{
  "d_mlp": 1536,
  "rope_base": 10000.0,
  "beta1": 0.9,
  "steps": 11300
}
MLP neurons of a small language model. Each row is named by its layer, matrix (up: input weights; down: output weights) and neuron, and shows model dimensions 32-223. Each number is 500 + 50 x the weight over its row's rms, rounded and kept within 0 to 999. Numbers have three digits each.
Before each neuron's rows, "fires after" lists the tokens most often just before its 100 highest values on Wikipedia text that the model never trained on.

fires after: "al", " c", "il", " w", " C", "or"
L2.up198:490499545432452500588508521432487652477560509440467531521598500516593479529536530509533519622494455485515475497486552453540583511494611524432532517548452493532460533399500543463518491500532540451533488461516466515564439506612482515529468455423497551526518520541505522583520504526606476503542508556536525538547497512594455542646372488404461549454434404531502473519554493467585520401514579543502476555492521491585479445440584521537534411513547469477497500450489450546532497531476520451509550506540511674512490471562568496445561466510548486527505465596568510539499537508592548547
L2.down198:464494518620499501448511540480497412475513499486566488464396447433527582428536479510378473547436445547545472526499381506524465446535520469539540446566509514443474428537461390442435441398482491526449478552459429463358490360473447522464502535443477459448562441547561528439473469376433508535434476460418486510526564539428591454448554407454523502429467485498505484540507509512461447512437463556507486501587477502530481543562451424512469512506468479539403540489422412541522448539469528413516447444509519559493511557432586442524527479530512603484539529503518518514501489545498551447

fires after: "ro", "y", " Ch", "og", " Mar", " w"
L2.up187:490443465556508541593499444548555466441584471615515487584548521507404573457541538573522524481478543505503533545512462546532493567604512564568491530485490483463474567569536601572515547534546472557567493550464570571500524548512560435508569571525498570513511468465528549528562497515501501580582510471572499552572536499573539547522539538514583556544536598502483467445543603562466577441472512452469598543470483529534567576546455526484519551551526514521544530516545605599464516690532575468544472508494515511524470539552491478495412435548503497484533549463495532502470567461489510557
L2.down187:493444487470489429441472535516436508447494465433494461489488474561485448510451464477513473410463541459526446458487550480436426425459468404426481450497447464442443543426439572499492448479455495486451490486445527501544469533427438424526428435448473568442433480428474453567451460470469385459460447526454430406483472450469435413462510441452458454413522472517471430438464488490432452427409499461483411406449410492424475477489490462498540346494382488513506524391421524409485485419472526441479448521423471425478490470458505519497442511462480456471456483566382481427469499435518455436

fires after: " f", " l", " F", "2", "l", " w"
L2.up1388:428542492488498479515514520440518541499527522495498608626438503468378483525654533448470517537556401452450498484412485485470486538553426572479503594381475573396481488448506364551492533475559393446477508495574423478517501441494492505514545533439507497481528493438476574461469574484434507501533522449538520482538512544598461461661508428489481555456464644499476447431541516519448535421527473542424500531494511471527500489564428512483525454514543407510507451498467613513448547404589515499467535470445478568510409498560491511543469483470516464388522533500518536568462507476552504573
L2.down1388:569470455464525449557558647597519412484554434546518448522487438533472520421457526582554543553477576532594452517560540538349495450592457480536544552559458518471506578476425470494532479472508460565634449502523468534506520578563559517574543475480526532484500508540509537524412468446578459508491468520558480494493525488538508386505467513493583602469497518596494554467482403480507500429514491491467516513550483527476463513399445537538497448533509493454493579516443566502405573480428513524432563410463509476583582557567552578602593573494534529547470485519474560409477591436530458444

fires after: " al", "g", "ul", " F", " f", " wh"
L10.up581:522549503452516520548542445552518550589541596524489524549462450493601569526459571498542486513516490514507560542510517576532458500480522527571567494583498493603586547488583436398486555456534527469517448600604514556489481467514534517511588526481487553569461517481508489600498604525603475538524564631572511516542472456515507492488456424489519618522508575493511485551516609508488493480460527536512545579530531468559558555546423485478524576522609534530508533539518513501542562462572601493600502478552479531436512538506452551516570534587588499523587538441485498500597499543431628552
L10.down581:550561521562585453603523553498557464484590555530508448604566480533603536491559520532515510581556621563637470474526544490492521627461519426481556516516485500485470523565567535551550418503555532560551541530478506572484533606595591517551496491517567483522558472532572563475632457569518491506526608466557507536500531527515529500523644580546544445494515534486607540507560504457479580590461518508511564486505591580489415582532492559514535508550534519521508551491514514536436506504507519426479535531451495517516572456556522595530481482452459538560439517478543536474502554461553510484

fires after: " |", "-", "e", " ", "n"
L2.up39:592534478519545411484531537470475472576461496520503550512484477577532483545480541535639506503525554549565492538528489506540505524575542476493504520585508581506478559412554461523479456529487620505513455491542490444507547443547509488546493531465539515538577459490508590561519532524525428539517535656508564507514570490531473556594642515519522547579609504522506565548579526568532551523555534526502523477482512549494506544499588502526513501583602506536536573562498548496518563495546512629488551511536530594486384532511484443570519521558564509542473524500530471532545502545467562490
L2.down39:527552481569538433439573410596548578484530475492486493513415547455571594547579502549530508561599527499515475453492472519540501466538560536550527467461516452559546584539555518532515465553486517531492470507535531599427509508514643583517515508556496507481530508501590530507552565610532563491491579543586604473524512549538485523514497452575615521558481461521499559597483485512552533566554537479606573511442562473588568451576617544439503497535445448433523490497598520532533519532463534460595498531553499517528533480492455472513549498582503519467548554546520442536529533524559537501

fires after: "ro", "uc", "y", " pro", " ", "iz"
L2.up757:514487570594553471574517459478456517349544498466446413468548538555521509459477600453479451472478452509451468545464436470568500488634430494447455488481513525451480436468453506484440497551608405521576495579533497486527495407591552469447486437505553481537465490480508486483449507508531454517546520496487496528500472497496500546497465518459507439482556488605451514525607448409497500509428556442450477464576557343420455501493489509530515471439487444485511580469494478514382425548458433395505431518521538552416441502469447443492416512495576475456520550593501526492385567504518487478
L2.down757:506501424496500530564547480520477425418480447446412514451372580391600591476541501495519603525498504484546556391534496541537501483530535449449515564513539588452549400484510447491514449531450517516448485509501526559515459491490444456475580479470474473453450468511531538420430525485506498437522497579514469546510495426513567396520513566424517541511541520468536474484465497464507405511596567480496515434545502440545567553461559487554544491516535493500556534544413530581595588567522504578482449498482612436541473494539450540526438525537598441544492516486483541582534428548548511447

fires after: " f", "at", "ic", "f", "ate", "ol"
L10.up447:570500564516571557565582534526545520535587530584558576531528581551479591509524584539538510522524551550461607533509491561530570569527558589577583541548522515582603508544584570581496583517592475525566533564504532570510553534514531538573545520536573501564481538556542553481464522509526505544582556516521517528527521557495529498497587443570557597528583605533507513505501524501536560512563532555540529549524617454417520552478545571516475578527610573527556534538552531545534606548556510552506520538487484555533554563550533595533435540511450533544524499473469496513535588527530492509
L10.down447:500497515515499507545524565561409525498472480511543461444472454524581524540530541515546551539446524622657461478483539481520488559485487465450505507502446516564555591515483528510483496474498542567426469517554464615547489539523532608531525549553599575498499432411484460594560566619561509583518523460630524536512600492543453512577551590507460601509508506512572566478494534559513510584479501459582486580489562567565471536538543536531486445506489465501582531544505527447501495534507529591488503541479550497536466470526515508535584542526564536559507531511563561487552516553510573520

fires after: " D", "f", " N", " M", " n"
L10.up107:536420513481618476445511501536369465560483426486521534476496624562477505512485463519544504482495535529466509479489499452405588576446541552458434498470477460537478517501502562490520488567495492507637473603548470490504551533511481552420569553467441420526600498505495550472542494520428486482487589519494481551501460509463402496630405384430482572540532588431466527540551500464427485470508524568465528562504475508488502429456401511484421464574469507524495446449477543485410514610530571444474471384554483514518495474529566496573504519528445492451507454508476470505541564531594512584
L10.down107:457541503541418429508534549532461539399510508415507494468533506366389574477436499584511461485535511496468450491502478508578510401581474442489541438473520463462481433399522449532480549435459456554340411447487501482501558446493562461568469463482498570491417444491567532433521380467571531505595580550481473492466458477535584467387514447494470513538489501524527523453450418506410493515497406455588454588526461499487519461508560475527559491519421400456527544506452467490442432464418483450517450545456501495464506509448447497491472506557565494516443531492466441495559489450541509475

fires after: "c", "ac", "y", "ro", " C", "or"
L2.up1097:514487509518565484519543376508531538419476483409464466487488556562422553443497492594477431495439498584479505523568523501525515540535481550497498462522537523463503500468445582448539409547530476516531479528506543538446485403551526478484526462491431482425552448521430491511493507497523434477515494476550555514533482481520478455293487519474459500381533556565435516544530486489472527447470525422437533538497565411540498467463469500517484399470468421505494543528549504547394434699426511364521438481451514454454438495526447440482452490577481479522442555551481527501456552444585506507
L2.down1097:455480535536548550516463507542486485520519452515567532524508545422467608539552505553461531535461495528591510499494507445445477526617506466524655487579580509527567514545509470541431491594469530563483540535533527519590543507547510539538594548487523470515519564505534540437462542512478546584565497554552492467513518538579581470588529601529525535490543503551570449524528502477508506508456607520579477488540506529464546677541530502496540519538539506614527601430438437540571552574545496575488546443417555494564505565518561556547563537550522535549614530572477590535526493585593528577

fires after: " H", " A", " T", "A", " N"
L14.up699:533526502520505475577427472540531499442539544526492663508509597558444564499468483403502465537524487515415507508468394463427547493448513495443545444440502524474509496467564404515518511516619480474487574476438521551557456477564585509519537484490520515382421491560497441507565455499469524556429555468572559497538537475534491507518436489469596467545531486435417471540575414469512501453460454481446501513451472542477475478508495563476520620535505440430497528435546522525550499483503550558450404489450552471533580463472436417475528520403449498407479512499503436453486448472562492556
L14.down699:467541594534542584468579527477482511443544451570480470490467485545476517584446590448424587543546533626506554569539449453577463489452442476588447431524528447506421499466431495498382561529485418486522551554443536574494476479483471542508500541436514455433530484511517478451485515474486496545477541413460425467453521571562535446517474532529438472399511498416512562520464468425330499536553494516399608539413447531498459485495501488496576523394458550494525437566471510455519425510474501527479376546436491483530508559459461458559503527575523531536498563516479607468484570441469553464

fires after: " s", "ak", "A", " H", " S", "s"
L14.up1112:560506421537507446443486568540477557505531527423486502385487561482545454437454424478406424479557492529474549479596390468467592482511510546441403510448564562532426458529501506547480501530628477496409590448509532541560472512447516486450559503514488509433507420539447429538468525476461557544467549463458571499516583520545490505559437420500538524505545508490487573618500465520536456537479572421434494491565473506372475452485441462505453591524512474473509467512519557501528508512594540460375467479406529478438475544522546501493440510579560499389533510502466538466491554401552474610
L14.down1112:500519502550549524525548516542510514421505473413518497533464497504450514538409537466555593477475568521486461460487405472442447514422468524495538484526410504465533572450497539485498456598511580540588515512464552583498666451522608513529469507434512418432533494481489457502579525443490520555504455489554502460510494457523491452564576576422455472542469469446486502416522499504488503478501516489583553548447397565592507508433524475559487519415513542581456540479533589451423473459430442502548536421555535545601461507495486475471567525402467461444522520452590519555419484572447543455

fires after: " C", "or", "il", " kn", " c", "un"
L10.up862:469483535518578488584489589498457556519435496467544526522562539564673464551498507495511486560553570531595488510558526492404556553503553497407517540488466504509429601485467469492537506550498560523597524598508519566513558509542557520470512523463436500512606503563529560558540512552519563501513513511519543545552520522524473573680413545404462545554520608557507531559504546464524618520514536511524531519523470583566504513533460475536568518578560478546522508499491540529409470526523497510515519424611544531480490472541525435569542556551522471458489528610548547632548500578536594528
L10.down862:505490521506489485485528439535530543476516495469490561512514563412394552486473493582440492510618559462391542568602536552515480444556478487673553505583612498491533437483532560518545545496530473523481487468483528447472553474502509508544526464523461515558499473528551603372568469421486514450542582606498532551519386562546555491387520436484581492536558522557515499544551481492402516495521521497525475549577467449488570496534595528468519547582466477546499519516419524618488525541481508437546499553556505556479539577475525530495479498494529486439500588504443472529487500453545476486

fires after: " f", "f", " F", "id", "u"
L10.up879:462504527474506545543535508468524476511560555553496529533469564503548546563519543533510496513478617528518576531551481525463501562575615508498520442532482550526554518564552540489513587497630492516552516572551576544524404551545455512553558514518449516590497585502447586531561489475482522561560525557629561536546535534526462555455564490547507517460533501618493507480515499470411461585515519542509529540402570453463492530528539495527551616519619533499508504580499487573510552542526495483531539543501559516512536566581480531521606536648531487552530564403499495552525488496519530548
L10.down879:472492523474542477527504555529516435584493546523490464475493494450614483537475421533555513531574534566630543464462561503610469585516512448497586550478535503507578597523518524589519481566524511517466547546387541558477534549530543498499464502466678465396556505567516558519534557570526545500565523517538569549578592545530495484534439520541456588491517515463607515545514540541452536496475538492567489462538613508552487593577523523549463397466462485438537557506431545441500438493625521486461491503452483540475515468543479547453450556497490497463514552490431474498534517521468543447

fires after: " J", "ro", " g", " b", "y", "m"
L2.up325:499466518512515530490517385468526579415526428369526483548474491482354563420475497510470493489438483530445428517424511549491481522505506450464448482454468506467555411522504533496481491462467468539557488472539499510450519433446498475450547515480511532485541513535470552474489570497448444574454415526538502497490491503574498496544511505530495488425436464453497462403463534504471512410459430444437519525536464354502530540505427485487531419481512436497526476428508479510456423639487490399511398489457465495541458528499483379499430401514587535519477523533527600425475529470511447515
L2.down325:615481444495449426531537565486442485446554475520427367466477479475506506457578486489530463456414561526546479384412498511471410499522441409510592555493525523494458607504398471568430381571413528509480514529508558582569522530452525511611441489519498499451474481458587530580498480526564455507499428492555490427506510504530482485508559532482509476479440459550479500506486432387465523571536567536568417477548495547443466492486500462559504470548471539538536513427418501516522639478492526520501543477550494484560552558430459619451490538494494442494570473576411574495525491506590509400

fires after: " ", " l", "20", "|", " |", " w"
L2.up474:455433538565493456563579467446524523463473483459522636533526522475483576542733469586554498547540487560475530519445566523559518502542498500551492558511492492478532482372516451540480555438535541495587539485545525509521515476580532556618484551498535520466483490471511545414502491506553506579502464550483539518522544569528394551586500471513556535567540594488509484468522433492541520546492506494524501577499615440559458489448528501461539479541547488550569554454459490557592521436530522545510502567477483631568381545502492382487455436491651487482452566528508487504404541540606528515
L2.down474:593503455591479497582539577493457467472509567562557461435432563522616579544520465466444525413459466503538449507506399459508550506584418475483547509483506507518560506456502390494460480499589473521537551518483431461562451460478615469530468417518496520444527461476460548531408557490460481414463437546521490410537561400581518448511485533498474550438517461591591505505540474487498472534523571513536543557487512544556497537490441524474494447534427476445454613439422514539456599455488479429558462499459587535530553484411615499511509467578560538493544545501529496432479497531562484405